config = dict(
    n_layer=11,
    n_kv_head=6,
    head_dim=128,
    d_mlp=3072,
    activation='relu',
    norm='layernorm',
    norm_eps=1e-05,
    attn_scale=0.0884,
    bias='all',
    tie_embeddings=True,
    parallel_block=False,
    beta1=0.9,
    warmup_steps=382,
    final_lr_fraction=0.0,
    dataset='wikipedia_en',
)
MLP neurons of a small language model. Each row is named by its layer, matrix (up: input weights; down: output weights) and neuron, and shows model dimensions 224-319. Each number is 500 + 25 x the weight over its row's rms, rounded and kept within 0 to 999. Numbers have three digits each.
Before each neuron's rows, "fires on" lists the tokens most often at its 100 highest values on Wikipedia text that the model never trained on. A number after a token or word is its count.

fires on: "." 71, " (" 9, "==" 4, ")." 4, "\n" 4
L4.up2428:514505480475466508504508549482461547510494535495499543459509495486508550513538530529532524538477507518484501547496495448489521509486464490463522511491482494518484509485495491498473474486482557509555484498521495454471519549486487461509458535520526482468490489531511555470487495460499515499
L4.down2428:495530482528492561546469478538467497498435517503518521520515474439500485537516523471470525555498461516511500486501493545504482499517500560477532510507532476505553514527506471508521538468536485506502505491546532454495512477509500492484469493468480463489522507522506504541473491537496499515

fires on: ":" 45, "==" 22, "\n" 7, " the" 7, " ==" 5
L4.up1083:474489490454533486504546521491467487505478434542461488520544535519506472454531510486488495476500546515537500477504508507568542490483483494489546532519520480485504494528499479518507480463483488517480503519489499538483501532522539521492543546484507506465514440518476559451512482497535494489
L4.down1083:502500530468489514465492508476519534498467489522493495498511469476498487499536456508483531498526484528496521456532498514518475518493476480497536491532494519507522503529492517538509475510491499506476530472512489503510485471480488486482509486473520493516494494503531504534501507508518491490

fires on: " the" 16, " of" 15, " in" 9, " as" 6, " three" 5, " 1" 5
L4.up2663:514488505507487510507473510488504509474492475537480526477521514510483478514471467504521459482490491485566487483498533510493520483522539493510483496516521458542500492427481467522462484490525463487535456459502513481489549516499526500564543539511485493509444491476530491501522506543537522500
L4.down2663:491501536489511512529508491490507510511499528519487503480545514487485488503539520503501519511507485502512505467532496470504495525552541496493470509522506534497466553507462505550496523532472491520510537521513505508504538518528478512507498497458505456485494512441540503485462469482494510536

fires on: "-" 23, "s" 10, "p" 9, "P" 6, "or" 5, "." 5
L4.up1834:549503479507470499516495493544510481491490490505502517502541527513505492497478480452509484516478545500494516516481522487467508475494536482530524486431501516494456450484518517432480465534475509553510466526501469514502542508525473470492500505469532575506511508492522475503508510504495479516
L4.down1834:510494518528480541509490495548540520525478527458519514477526500521510441477476507514474448509485503421472487495523467499508491442505534503498520542501500495499482474530468495516469499468510478549484536530502454467496445465517540535499523521527487452475452511450504561485463495491540455524

fires on: "," 27, " the" 17, " when" 7, " after" 7
L4.up2633:529479426490480526502479527462458534491489456528533511501466484512517479500536493541499486503512460482505486503433567468494476509505498520497520499508505507470515489488494498454512479521533508479517500489536508531499487499456519520464536498499478523499540499523465501469490498507477444465
L4.down2633:475498518500469500457535566554476526485466487492518526529521513495464478453499503459525503547506529524527497475518486477453513467535447494468526485485494507479492563512499485475481519489483488493510518533493470486497510461539492553488508502505492512490505514495549504481522448508523493467

fires on: " |" 94, ";" 5
L4.up2942:477453468478498496496497493485528512523521470547543509527473491531503485492482460509537553476487472503492484497498517508502491522491479511533508515487467506514500536484465481470497498520491514461532486509512495509486480525526500496494549545482503558528494501513539538522517506513496506497
L4.down2942:497516516521521490512502494443515521529537509503518517530529498460529478533490514516466550508499510501475467480526481542482501486529450500528457479496474492502497472508501518459487492482515529488498469507528502558501446508471508503499516495501505533493497507511499508556509523546496515516

fires on: " did" 31, " Do" 15, " do" 10, " Can" 7, " does" 7, " can" 6
L4.up2628:476522530504480535524504479500516468498589463508517520483525498504493563475464497548532521505492485519499530485503514450496505504476516482493445452486460503502477496490483499487486465481499470457487487507493515508446504531520502492508482497538514487511491460511512536533502503479519469461
L4.down2628:495488510498486489507517497497468475526495483467506539475488460513510525446461508487480493483488497528509508494478518530517464491497495506508463490430488499540480462447455505491478533478457504491480513449492503482499466493477484490524518512513514511512502519487496520506507478508494456517

fires on: "==" 43, "\n" 43, " ==" 12
L4.up2750:499526519510499481517522534500514465520557473558516540482476508540530515476458514514481503462527479474549480547492519525498508523516468533534503517522483466488498494465492513477501480479485494520508521499489511465474534542544500523519527530505530491528520472537523516469506489507520452479
L4.down2750:516501504487478500555516510481485509534501491496485523504488515497506500489509515507488511494508505499498497510521505496504490502516459535505521520478492492483497501505501485492530475503498502500494515504521493493500524513504479506496532505503521516509534505497498470491503483502513487497

fires on: ":" 21, " to" 16, "=" 7, " in" 6
L4.up2834:477505498523509462496521519481441452537470500488559527484497537540469488517482476493505465455482527491491500479491466467541484477494503478494542488472448527550512502469474520514491504511497506505536536486492527507521515491510514514449469532529481498522490486466503529489505505468493490456
L4.down2834:492544520509507532554487482525499487477527523483479511535524500509555516516533519482551502504475513515520542511447479530526556516513488504499516507550511487502520503485515497510489516494489490543459479483530514488541525510494468495511506479500563517467515531502528527496453467476493490515

fires on: "." 60, " so" 6, "\n" 6, " order" 5, " |" 5
L4.up436:506436465494507516521501493510475541498549481516539524504484515481501492527523534470517529470548497442468505510500527486494535569468474495543466475522486539495467509480466498526475484520519527492493535505502480469500542553501536489496481524525544506496516520515578530503512488446480523488
L4.down436:507513501536482564535498539488488479501536519515537473485490507488479501491495537474536531510516498478504476524520510505508491495484515520478478457489540510527532475493500491512472514482542536490502498460476509536519516534454496450524510496477448490452517455504510516514506499490480477466

fires on: " the" 42, " of" 9, " |" 5, " to" 4, " along" 4, " between" 4
L4.up410:485510495495515512483482511467450517478497466506488529496444515534526476501458496459451454489542521481501489512513491448527485516472496506501480477504506517500468494425503504498440488511505495534527495519461522487504507553479525450475580553490512482486477508501528502469487497491524442506
L4.down410:513518491505504524519524474553516498513453488513437459515493475486509464473516533501498541530507525472501549473548483512505515508509501495556533492528486539488455482516494498537522519533534490505529495516540501485479529523484509532496462561497496508493507486481465515517473475526519522511

fires on: " of" 53, " from" 12, " in" 12, ":" 8, "," 5
L4.up2419:529503510517477491484496531455495546509529503540572523487451471528494493469510489505504515475489450498480520537487512506525479522497474507442480524495473519549480559454510475508492479490477527525473482494521465541496508470518498498516510511504462481548457519484520519484506490499498459502
L4.down2419:514497499447449448462523480509505485551455463535488529513518492521510518520492539489540497510516461473467539499545497540470538489498479475501487465490537520540490485474508498521499540484503522508478517489511443498533468533519475502458525484542494443489496507546536487499541497499471514524

fires on: " |" 66, " –" 27
L4.up2062:450475481501548478505481505499492539505536499463444494517528492499508538529541476507495511520474524496518500501538519494548490504471541507489515473460449493514532490441499463512479487511470531498496447520498486491489512480430477519499555513504541480538490514506469496497475482489481472497
L4.down2062:483508448506489490480485504480518513515556514436490497491526505486520518505532503516528527521541479516495495483513535479540517525475488491516498496406465492484525432501504461476512468491441522516466489464512512484535499489505457511479505517488546518464474504541457473488511530481510486486

fires on: " was" 23, " that" 12, " has" 11, " be" 6, " were" 5, " had" 5
L4.up2183:491479494546457505510543494456468508490530513525511497523511501477480513491480493484523521484511538446489545460492515492469488526459536501533495512479517475491523487483475488481509494486461517497503481499548527579498533505484534524524516482504490541534490513492534526485465484467519510445
L4.down2183:488517538543464492490487541544521505513510481498539459498551473521553559499478483540527486523520491510506486477468530534509494484523513483487533496469534505540545495540502515524490500464469503501491488503496544471529482533517507502498514519482469486493518538511503488486536472481508522528

fires on: " for" 30, " co" 10, " past" 6, " For" 5, "For" 5, " Co" 5
L4.up1950:491502502520497542538539526510539480504552486542483524477464530515536518498546485475494491529530524469500516478487536488506495502506457501529497473484501478503524503472491504501514466493502504499520497482501537525495511525484521460480507500512553554537490515484464570511485427433537528510
L4.down1950:537504493516523482533513484491493482504434507484521483489492490480470442463470491481477501529531529498485515465479492488466485496484444489494507486519513538485466462507531488503489509495488495528476471526519500496526494506469505487525497487469499530469494474519434511546491485474487459499

fires on: " |" 33, ":" 28, " 2×" 4, " video" 4
L4.up2456:484491539527491470503475462489485526495536480526527493477455495517500494468502522471488528479478483493520467540497502509500467518472494510498511485507512507492452523520460503502461512519502513489555481452517483539501520472458494483507539481501488492539432497507500519543493515483496438502
L4.down2456:522480533530453472476510455490486525539494536506512525495464455505529508521472517463490451491493508433489448514558511486510480530506502507532467513525520470480520491502464496496464544527538497477507504497493510489496464485478527492490497489495484485482459525526467506510512545464471491491

fires on: " San" 28, " years" 16, " Me" 6, "." 6, "s" 5, " times" 5
L4.up2240:471498497491512523513496513515546455497470486486473530534513506518463473472483531457478463487457461520498500531481524490516515521515477517495477534499441479499477505518479457533453468490526451448489506527494465504522506502479501492534540528514510502558496527537536498513458467506526505526
L4.down2240:482509483487541515484496524494517443494483491534494449546475534493435538454513509508484463483472496480483497540545506507519498526474521509490510541472503543483484474521476471502517509495503463518472472503509468512513479466490500527534477499523502519491564515517564502511471496492502518554

fires on: "==" 53, "\n" 31, " ==" 13
L4.up2418:499517531483477453521517540473496470516540469571517534504472496543528493480469539512476522493516511483556478535499545512514525502521473538523500500520466479494547513474467501435518488504499497509492527543532506455473523529506488499522518520500525506526520457509511537479499499490526463492
L4.down2418:519488492487494510538509511493503492520504486488500514493495507493503512494509520498500513486508511505502512502516524483512496505506454537506502511483486477490498510498493492504512485492501488491488521513503502492484533498488490498488505510503512499495520503499490474497508497491517490489

fires on: "," 30, ":" 20, " when" 19, " As" 7, " as" 7
L4.up16:506485478464474498480515535491480498504499499485524518488494512502528479466473509506492486501521505509514525526461524468517498513470508520517528540494511432491517483485477508490479463521505498493499478513516488515502549484510500560512502476509505504509478473500528513466463484496502492486
L4.down16:506493496479515508465526480547470487501477508495485528516489529524474501455522481480485470527522497487489516527541501488486509488506452499502502466508465457498491534518508493478502504516501528506500509524497500473513495502513494518475495515494499488520486472506506507480503491523516478488

fires on: "\n" 40, "i" 11, "o" 7, " Ti" 5
L4.up2256:513544491474456486466490506537539522469499484503524519481475522511487516518516494503472533517499498524525480473547510516488544489485482493512491449546486513489512471486466516458481477487506493502509493453511524472475526520531527483496467500507453518479518504519534549482491450495480559453
L4.down2256:441470503493516506493447514478540494527475475504478523525482509503492498488460483456463565507499499515504452480520483528497479477489514516515538463491469508483525513523499482521532487493523448466497476513483502527472522484479415547502460481509512503504501560492511488527493553523462486462

fires on: ":" 42, " |" 30, ";" 17
L4.up595:499515459502486460521507505515456531500537490528519498502504509536493525523545503500533500460481567499463516467521502463497488511550447482491516489473456505510507522493513491504465442469491480453523522497501552494470474539489500480482498518516517483541505481519516486485539467496491483479
L4.down595:480507550486462540493530504465503534498528477505491511506440463501499506480509513526513481508499467492538522501449513503470468518506494501510505435529500552508489505516520515527498520519524517487493538474499501512515506519487504504458482508467501513521492531536499485483512467500469508452

fires on: "." 45, ":" 38, "1." 8
L4.up106:492459499526495510491511488469518509488470454496518526547491529520530471477498522497464510476466473469539483495480520517511531518494484503568491521421497488469567511484477536521503480478500459551471555480465455470530541532484475535485471522487528505520484459510559488453480494468477497500
L4.down106:523478496494498440490472481496475528485481507483485518541512495488450472502499497451513486462524469496502528475510496466510496479515513516505524485510509496503535515489523482487510533501525461453455525519508457512506487506471493505558473483531486484537484510546511490521546496536512486473

fires on: "\n" 94
L4.up105:486513525488521490513541530499501465498455470532462508553543482531514458505495509474493508486496525511547498522494543481529511525511460501495515486439514485522496466516510492510467460468472507499508467520526474493512512507523541495513504514461501512484511454465528538487478493478485479508
L4.down105:485533500473490496493515496498498469503512502528505468532518497496495500482503520519506527489531465526513530472523520509499529490485478515488522501506523485518536512539529510511483483493509480521495502479511499500496531488436505452499490490462497517505512519509515474479483477509499507485

fires on: " |" 83
L4.up1689:532536506485513474500483508463535541482492493473490483524551523468491525507487465542484512517506487479443553521511543470528511523527454497523491485496486518470523562478468515503489479495505546533526457489516489485483506491510483480513529577500547511532496507528489510475539498495520507489
L4.down1689:515489514508462471456487500475510500470483505456512536469507500511504518527568547490552524479456493494465484480467485505468546460530532502487471532480470445538484496488496513494534516562481513515483499538484540512478527465519509541518552549422503515504488451445500458501510515517486517524

fires on: " |" 62, "i" 4, "ang" 4
L4.up1321:472452492453450431514511498467479530489537495539562537498517492532493546485526508513529528521459483487511454490528495531466527505489489526471502486503482503492509522486486502456519476537478473501506458459521519522504530480488505536503509539490466465520506517492542493479507459500501527499
L4.down1321:526462516490500489504485473476518505527509506470509487459502467465483504522467546532462528513562469484491515514533484503500482467531470493488456495507501453505528546486484495535503496511506544487472486470533520489425464469491484519512464458499493504551561521468506487515498518504532483501

fires on: "," 46, " |" 31, "." 5
L4.up2921:507508486493525491471482496462481535493505482501460486506504467489499516525481467492485476532463476457506486519475525505518521493524469492517516477446495478446539554498510478548541511488454531455486465501549503482524511523480486527482494515503514498480458538499500499502497530457490534483
L4.down2921:481501506496507446519492483470527500529465476449497470484499492455485489480546501521537521506489485527532512512507495493473507507511490468486494489512465449491509490457516508498515487528518488501511487506509500534473506532473477495535438492433515522482520502491500454481530536527515527492

fires on: " |" 68, ":" 15, ";" 9, "====" 4
L4.up1199:459541496491483492491488491481489527497504489524542514494483497476503526534490517502523480463483527479488527544457513507497493494470476496503505479464535506508499496510530477504451451509510513478557499464513505491525480474449492534517502506531466490501461514508471472533472502535496492496
L4.down1199:520505473455493462547505458504471507503555500487520486485489472498493505526478545506485498457500505466538558510470516511468511531505501511486486457500507499516533470499498494529527514492470513477509465489482548478490551492473454497457482538501472490499491474468477489487485452478483512488

fires on: " du" 17, " Do" 17, " do" 8, "ly" 5, " di" 5, " \"" 5
L4.up456:489475486547515521523520456518511470525568489543493491488466525554506500538554516500510536470503493523523517534496533488478468515482467487493492443513502529463492487495541507450500476507494486484462551501502468539503489475481527532507483524478497495515514468503513512508495513511551462462
L4.down456:461469506524482489437494470545492453507475487490530499495508513529484468490500538499504490497488484506513535468542498485505491482489504475498503520425504471496478524491482517524506506476491503512455545477463462440496468481470476503514568527509444486508477494520494517526498498528525473520

fires on: " it" 17, " be" 11, " is" 8, " or" 8, " as" 6
L4.up952:482488492480494501525500471526517500480490503507497522491485465504468491489507523452510525505519499492486510513497511511489492468462484505492471520507494478513488506517507495449502458460467496464540470503500500532467547496526486520539509522473484497456515503516514471480479511551494480457
L4.down952:514482527525499515501507492489511515530457505490527474455493492540526589511493447518470511487512450518501484489482480533468493481486533498521510485466525524493530486481434527485506544463544472525489509516478503488525509510450490510489512496499483510521437473480459500490546513466520500474

fires on: "'" 45, " '" 27, " Co" 6
L4.up2065:517484468520498513481503517516527500484523483529491527507481524520533477451533532501479498490506525582489525484504531493513535530501487522493510497483513489490501501480535515465475523525564443496466548524474529483470505528481457448507516510478533482521464515540497489497478438473503510501
L4.down2065:544496561499502515510527517491488498502508463535460458519475504505504482508481505480548458478532510527528487472499515521478495473493487463492521487514486480502526500520496537474514467456500513529512484519495513485457487481491519502460523474434547520514485472517505515517516476502500484480

fires on: " (" 90, "\n" 10
L4.up1794:495484522547466483510481514489525492491472482537502506470524500470488516483491541460513524495530476488505524447528531486508462478458497519575460500526512510527493477488510515505524523491453522521496511525522502510487506476511505456480479452489527479488508527503506474487504506557522528487
L4.down1794:493464485559499456471497499513504522476502447518477496530553496522471503506477455488536501495490469499538479482491507501497516476484541498510478455547479499504562497564500518460478490486479524476490495544490438525493490499520488487486496519509515527516477512480483570520501543504473488444

fires on: " " 39, " |" 32, "." 8, " September" 5
L4.up615:530452532496491450553552520468480521486544470497550524526480510493527508507511490511499524505527484476479498525486486509516520515477473493534497515481480542489479501485519512470484553519535521466479542458564484539504502492487474503529516507508519555504490514477504464529518451499568508475
L4.down615:524540465489502501476534487492486443521526510528495471447491514489491486480482485496486486466497483482473438514528497483495542507516483506490535509521468535549534483528519503477543518493531511481472491488503477516471462511527501474453500542503444476476520546459490500559540515503478500492

fires on: "==" 57, "\n" 27, " ==" 14
L4.up1118:472484513456466478539508526474532492516528459559498533477508487525520516461477516516475517482512491458533494490508548495502536502518478515506509517514474469495534534459474518480514482509499496490512524543503497495468527500505487500506480561506501485536507477512514514462521501500533483473
L4.down1118:495489501486492502527510500503501504506511492506492520498497500495513491493499503481502512510500500503505505493514523489519497516492473509506509503493504493491495512505508489493509485497512517497510518500504505504490503506489502497498500502496507496497510497483512502501506481502510487499

fires on: " the" 21, "." 15, " to" 9, " around" 8, " in" 6, " as" 4
L4.up1355:523467534472494508488511516419540516479481482498508556493539486473449536517476471510469497481520488504516529513504496486540489442486466504463510487457459452511528537502505494486515471487486511515476490494553512534485536549478486510509527511543498494501454526483540490485479478455514505475
L4.down1355:476542513468523481459547513497511506503498526512489478486512472476517494500495543479506512520506510506489511474494457488516485456490482492537460511508483527517544505488497485530501522479540494513513489534507472522526451526513453470536525485528491477528488527526513459501465514449486531490

fires on: " is" 21, "=" 17, " was" 15, " be" 5, " with" 5
L4.up12:489479448505473521469485507534511472483508502483526498526497491479490514494500485483536514519554558471455545495462512523488488474491486504482514502473492475510505455477511483475455476470482488455488527493505517532520475509495542499488491527502513477526548496485540492455523494468521504509
L4.down12:508453544481486518503492504432477513481482484476510480481510487502467533511528521489536524507538468533510494535517505501486491520507514515523492493489495479537527457481496528487525509488497514450499504467473532524491509525460488500528456534440465504439478499500450486516480472461477486495

fires on: " |" 81
L4.up1195:492534491466518500474511524488549505492555507537492514531533532501503491486481526506469464527512488495493439462489477527535521500510464516572507470505533499512503512454525536495529519529473518504501457494512511486488456489489515516516516536489533519492502522513477503484502484486501526498
L4.down1195:532472486501502467513513494515499498518524489494505515447460472467452499546487492486518518447482510527487467518486489475532524484545521552436457525497460521506511448454479485465469469498536490482543490544528526519520494506467489511519483541494463536503512530501521468477492465483446504467

fires on: " to" 38, " per" 15, " under" 10, ":" 4, " of" 4
L4.up3020:477480468488465500487511481497509485506501508534515496501496494492514507490518506514495494472476467510495504506518480494510515491471494519511492507541501476536476484486516504511514503506458487535496503530505520546509469486513464507503508509533440521532512492472483534492504449505503526492
L4.down3020:492515500530492492474533479520489515512410541477534510468506441568507529546503567508476493493522526529507511496515476515514491498503527496488474498502563527540461546519537473471463458524488505471499469498477472432467515456529495467493527501532520496564468524550520541507510468485425552506

fires on: "==" 74, " ==" 22
L4.up1319:472499514477477487536511551499506481532523456541504537481497523529531520473471526520470519466513502483533528503501556511517516513505473537508515513487488475477543516477471517489528472503489492509506517528510501482467535512518490495524510548506521482529527476521514496457516499501519484480
L4.down1319:501484497488485495532508509494513496499516470502492501497499511495507511498509515499486509503503500503510519502523528484517490521513458534505517499487488492496499517495509494477522491511497515504488524498513491510495515503499508494506509501511506505501520489487510477491502495501525475497

fires on: " (" 63, "," 33
L4.up504:518505488518479558537481522471509519513513497530538472496435495520465511480495488490523504505505512556537504465502536451494449493488499553522484495511519526528487514519516535528522531518477469530462509531496487479446513490473528488563510490489528479478494510513500530489496514560496499465
L4.down504:523502497534472491504464488539504488465485478482524531515551499489467557507469490498523494506482456470537500509492532506522491481494591539507485500535508497500528507518503524482475525480501488504485469490511494491518505501496503480464496519518479502498487520445510525547513484478492452455

fires on: "." 27, "-" 16, ")" 9, "C" 6, "\n" 4
L4.up394:503493490500501494504478509501476460502480539502555513512504510507510489517482502454524507477506519493535485490488489493471460534490490475485492484444474539476509497540497536452467494517491514519465509484496492481480507479434482502527474500497515548470479546489500468484516489451489496486
L4.down394:466562500501512496503468517495530501492465529485493467532528503479486444504544467491484501533545531486467507530483475531522525480499471540494501494530529502525505444504480494537503502478524479479457505527485486498485475458500504499490560478525533511504517498500515524485480521478539488476

fires on: " |" 66, "==" 27, "\n" 7
L4.up37:473481479524516459531470515524503540489569483489495514520474521508521470509503511493549533472460542474529499511484539504531500486489506543532520528506512474496499563479454542493479472479472546492547510517525482450474486521529496506495482514506494545537491499490528494492467503552584480497
L4.down37:532490509493521492511504469524497474494512460514511515515442497501482410487498520465513487512498539452522489503480508500534464453506503509522530502501530534487500502460517504494524498521538466494503503529471494507462479500488538494506491524530489493538518489488499537516527477520452486517

fires on: "==" 78, " ==" 21
L4.up740:470470525462456495539516534486532495508534463531516554472515522508534501445479522504498530471500477484542513492510553511499532518497453521493513518513478462488521527475470524467511486532481494482512521509520497492478512503503493491529489546512501494534514450508491508471513511512518480489
L4.down740:494486503476494497525505500489499498517504493505499512498501503511509499501493509494494506506504514498496502499516512498513494509508476513496500499492487501490502512490498491492512495498507516507503518499500503493501504496487497503495500502492512509496520517492508505505502490492505491500

fires on: " |" 37, " only" 25, " approximately" 9, " about" 7, "d" 6
L4.up2785:506495519483495504514482510460507546490532514459510524548521536506497495473486517500494492487511510482500472509511513502481480496479489491538518456465482486480493545507512529501477491487523511445531491498544502529499481490478524450515519526498493493552485531501494476490504537462502537498
L4.down2785:449470453530468504502507478452509439510499493486517512469550529535476510537516488527552483521498495486487492488467478504481492450500518475464529497465486522466491532490505484499496524460500489508479516487572492521527489558498532526503515482496496495439492537510495462517500441483521469503

fires on: " |" 89, ";" 7
L4.up2776:487476498461496451555542508459564490481490496496484499570533536497538485519539509503489447469514459491489490493512505463509475474530499517549519457491494487488512493518486494464489483477521503483523482505549500517495500527480534499509485553517470481547488534493527452513493456428485519481
L4.down2776:477485488528443477510515459472490499517528463537518465501515538531478539508465518492497486530506491481528501493498451490478499511516486505475511453502449505454581509510516529433512544502471509479510496497493504508476483469462487500478481501467503481473533520536480527489488467454492492480

fires on: "\n" 32, " a" 22, " the" 9, " one" 6, " One" 4
L4.up1312:539495522551487466485475496491502490483501513499552516477491558502515473461477513475529509505493516579527497517482517513450518505484482531546571506471532489490486494468488528457501445527479504465525517479572511493469529502499499493522530511504487544487472482530521470497530478503544493485
L4.down1312:541521504495493518512501493506483478498525472500527515481514483518538496484514531466486514504491521530467497541525519465499471509489499487520513486485501522497540498500485529519508499471501496464499504483493502506462494505527535509496522534519470501502461468545503483491460504518500528474

fires on: "==" 77, " ==" 18, "===" 4
L4.up2001:447477510468474462560500513479538505506522464524488516475483470542550477469488508522520523489506480468538497502520553483534530534505458489521497492484477467468525539483496531508519485483461492466514503516474504475464507496508499507537520550516517491521526433493538517463493509491500460483
L4.down2001:499480497492491512535508506504496503490510480493504512504496490497509492494504513496495507499493513493508504511509517484514498508494464513500518499493487487487489512502507492500519484504506500492493503508521502501492492500493503503500512510492499513496510496493512497500504493501500494486

fires on: " (" 36, " Center" 7, " Hall" 5, " District" 4
L4.up580:507511481506476472528515510510479476490542490523528509508469516503520540481495482436519505479494493446511515481470532495506458475467496557547483510522485498518513487482542487438489485526473520496487544468473521500475510498489478506526507489481494545518497487499513498514499476511549520501
L4.down580:519476518582518508479488485498509486492477436511458482546505477531461526509486515469494495487477521489511487523510477510490480452532561502534475494532460490528507496521537500507526493506524471485469535544499481495477485517518513532454484494542496506523496493475502538516501503483517512470

fires on: "\n" 44, " in" 14, "." 11, " of" 4
L4.up1542:515503478497516524523488519514499515497472558473515510478449500517579456498538533522483548469503514493488477495460544492472548515491493512505509490491502504497470530490459508502516495516501491499480488487528485499499514521482475520518506521523474469478503481505517542502505497500513489521
L4.down1542:508522462473500495516511493507519488488530462488471535520521513537506436481486485504506484483497498465496529502476473489473534517514507510490485462500540486459494491504491507457569524509451523504501473509487505505530562551505464507511515490514475545480481428508459505503451479517502463479

fires on: " |" 38, " (" 19, ":" 13, "On" 8, "|" 4, " \\" 4
L4.up216:512515517476539513483517471497507503484486493443502521510511512526512444495477441454536500488474485463493531507483503487520463485492490572524500503494481532510498528481481491510496501508492504473514484555540498527484493447507474497522478494515494527539503487519523554494469473540550478494
L4.down216:503528450478516480481532456523480480483509475480523499491485482512468485515485571456513495498505478446500507488514512491497468484465552515508491491501491503512492496479513481473459511539480532522510457517518484516508501483499470494481530515501506483497485502474495516489531477521513480465

fires on: " years" 21, "s" 17, " games" 10, " Games" 5
L4.up903:514509456508547499514475501441478533491511530502480548481491525504484451485534473493458531501511542496516467492493505480511512507461442511494508481488435499487483517489425500499469488465457451488515507544482445506515517495493463511559529531534509496490492500494525494486496529491490495486
L4.down903:474528520534515537507516488442523485505516466525537499517497503475488531486509543504484516484465491468460513503487479545487513555535547507511503509528495504461480476526505510537521493438522463509535469464519486500450509532514525584511483467476506502512518497486504500514498507496538518489

fires on: " |" 35, ";" 15, " /" 14
L4.up2230:478479526500474484538523518486519494494513514551536527460487529515510515490550499514554486486511499503482510473466500473491562514492496537491522464502466498496488521504555513527513475520452482480536476506490493541494551503497485549512511514496473508514523533513473488478504518474550496464
L4.down2230:511470498492550471540467502499479501502544490513478515516512536523526527513488494530523498521503501525500478475511462449553524465510490501527546547496457468534530507517515519444513516498500530489491474503464469491481493494449550537500485542499530522471519480515509492520465494518515549489

fires on: "," 30, " |" 18, "-" 16, " and" 12, ":" 6, " for" 5
L4.up1313:498482528482555512530562505447490494496497453507525520508533504463522480480516504522498470472505476451503467503521513440498510468485497493527529489481502464467499486515514479517523495471504560501469469522519492507528507508467511538562462583488457513501510519520535481504442505500507490489
L4.down1313:538525511497510502468511502478483436472471519530483478453509521510472526500474490472533490508536472485473485496520510499516527491484522508475513521517496482486528500471518482468549509545483509524515519500480519492473507507518478507451509528470558486497504497518498454477481473504498499535

fires on: " |" 29, "." 16, " Party" 12, " number" 6, ":" 4, "N" 4
L4.up1393:525517470520490488487563542536457517420533495507529526457499509497500551480473508465518511473475507459457489493501513498508508505506492551528490513523485465487476525463448502498470507506472521517511474459490476513475544530512512484496498520515470547524511538500505535507465448530507534472
L4.down1393:520517525510537512498521485540476478482518518548517491460487495521521466492504502481523508520505526475542487485491520518536479522448519526512500497542552483462490487471530485513527492520507511513505513527497465464512474483516471469499540524485484443468456503520518509466510526492493454512

fires on: " of" 49, " |" 15, " in" 14, ":" 5, " on" 5, "s" 4
L4.up684:514468487525498474491473475514464497517494510496501505533500486470505483483519468517473525505545496530468521523531505477505472452489527537541471551501472488530499496477443502484449516463523486507516516484546511513487558550474479472503479472508422521505463520495540494530503489495491517522
L4.down684:486525523456524523570520545456482453494492463483460488521477555456469476497493510522507496520491477456485545467515480527544462493554527487484472502499523491537479507506496521496470510467492528477478472512500461517475495484450486461509467506448474533529523487515517520501510486504503498514

fires on: "." 32, ":" 28, ";" 21, " |" 4
L4.up1404:502491533532442518471477469472489454506523483491538497500513471489486472493499499498504486489524522475526529523496533497503479422483480523538454529454506537492574480515500505559467481500496477517527532457528496474443515482542482501495504497513483491512473503511508484475517492509511518466
L4.down1404:470484501466482507505513495503487492508513500488522483486504510494494466518514520521469464493490487528501488495525515516529491485556462486522445544504534493535503468492484472540509512506503496437516510517514510473470463503513493454515478506542529519508462518520515454479489499489453502493

fires on: "\n" 39, "ke" 8, "." 7, "le" 6, "a" 4, "e" 4
L4.up923:536491522507483511475474522495503532519491527485495516510490477530538521460493547470487552516506499442481486476492514470496507444526476503483504534509530481475505504466476527485476478522516502467530495496579521530498482513509488478505513468482508517478509515534528490483499521521521477487
L4.down923:512494524503509521482511478452537513496521460493486484480498514512514481494512474512482516525521511524522527458475489502535501469513473462493475518507497471468523498529500501486534519489538520510545525490452493488482524499489518531485464520463498518545469467516461493463431489474481485504

fires on: "==" 77, " ==" 20
L4.up1067:500461533463471508543517520475541498520529464503510513473515512522530500463465529510490517452501473468529485512523553511499536529507468511521504499530481474484511538467474535484504481540483502488502519525494500513462498499502496511509489541491507494535516444505500546461509505501535481490
L4.down1067:489481487488497507521500502487508513508499495507489511495499498484504514503502501496511514504507500493489500501510509486506493510496479509514504507501493489493497513496490494501503495505501507478500514509497486490493498502496506498483495506497498511496510499500500502494497507497509500495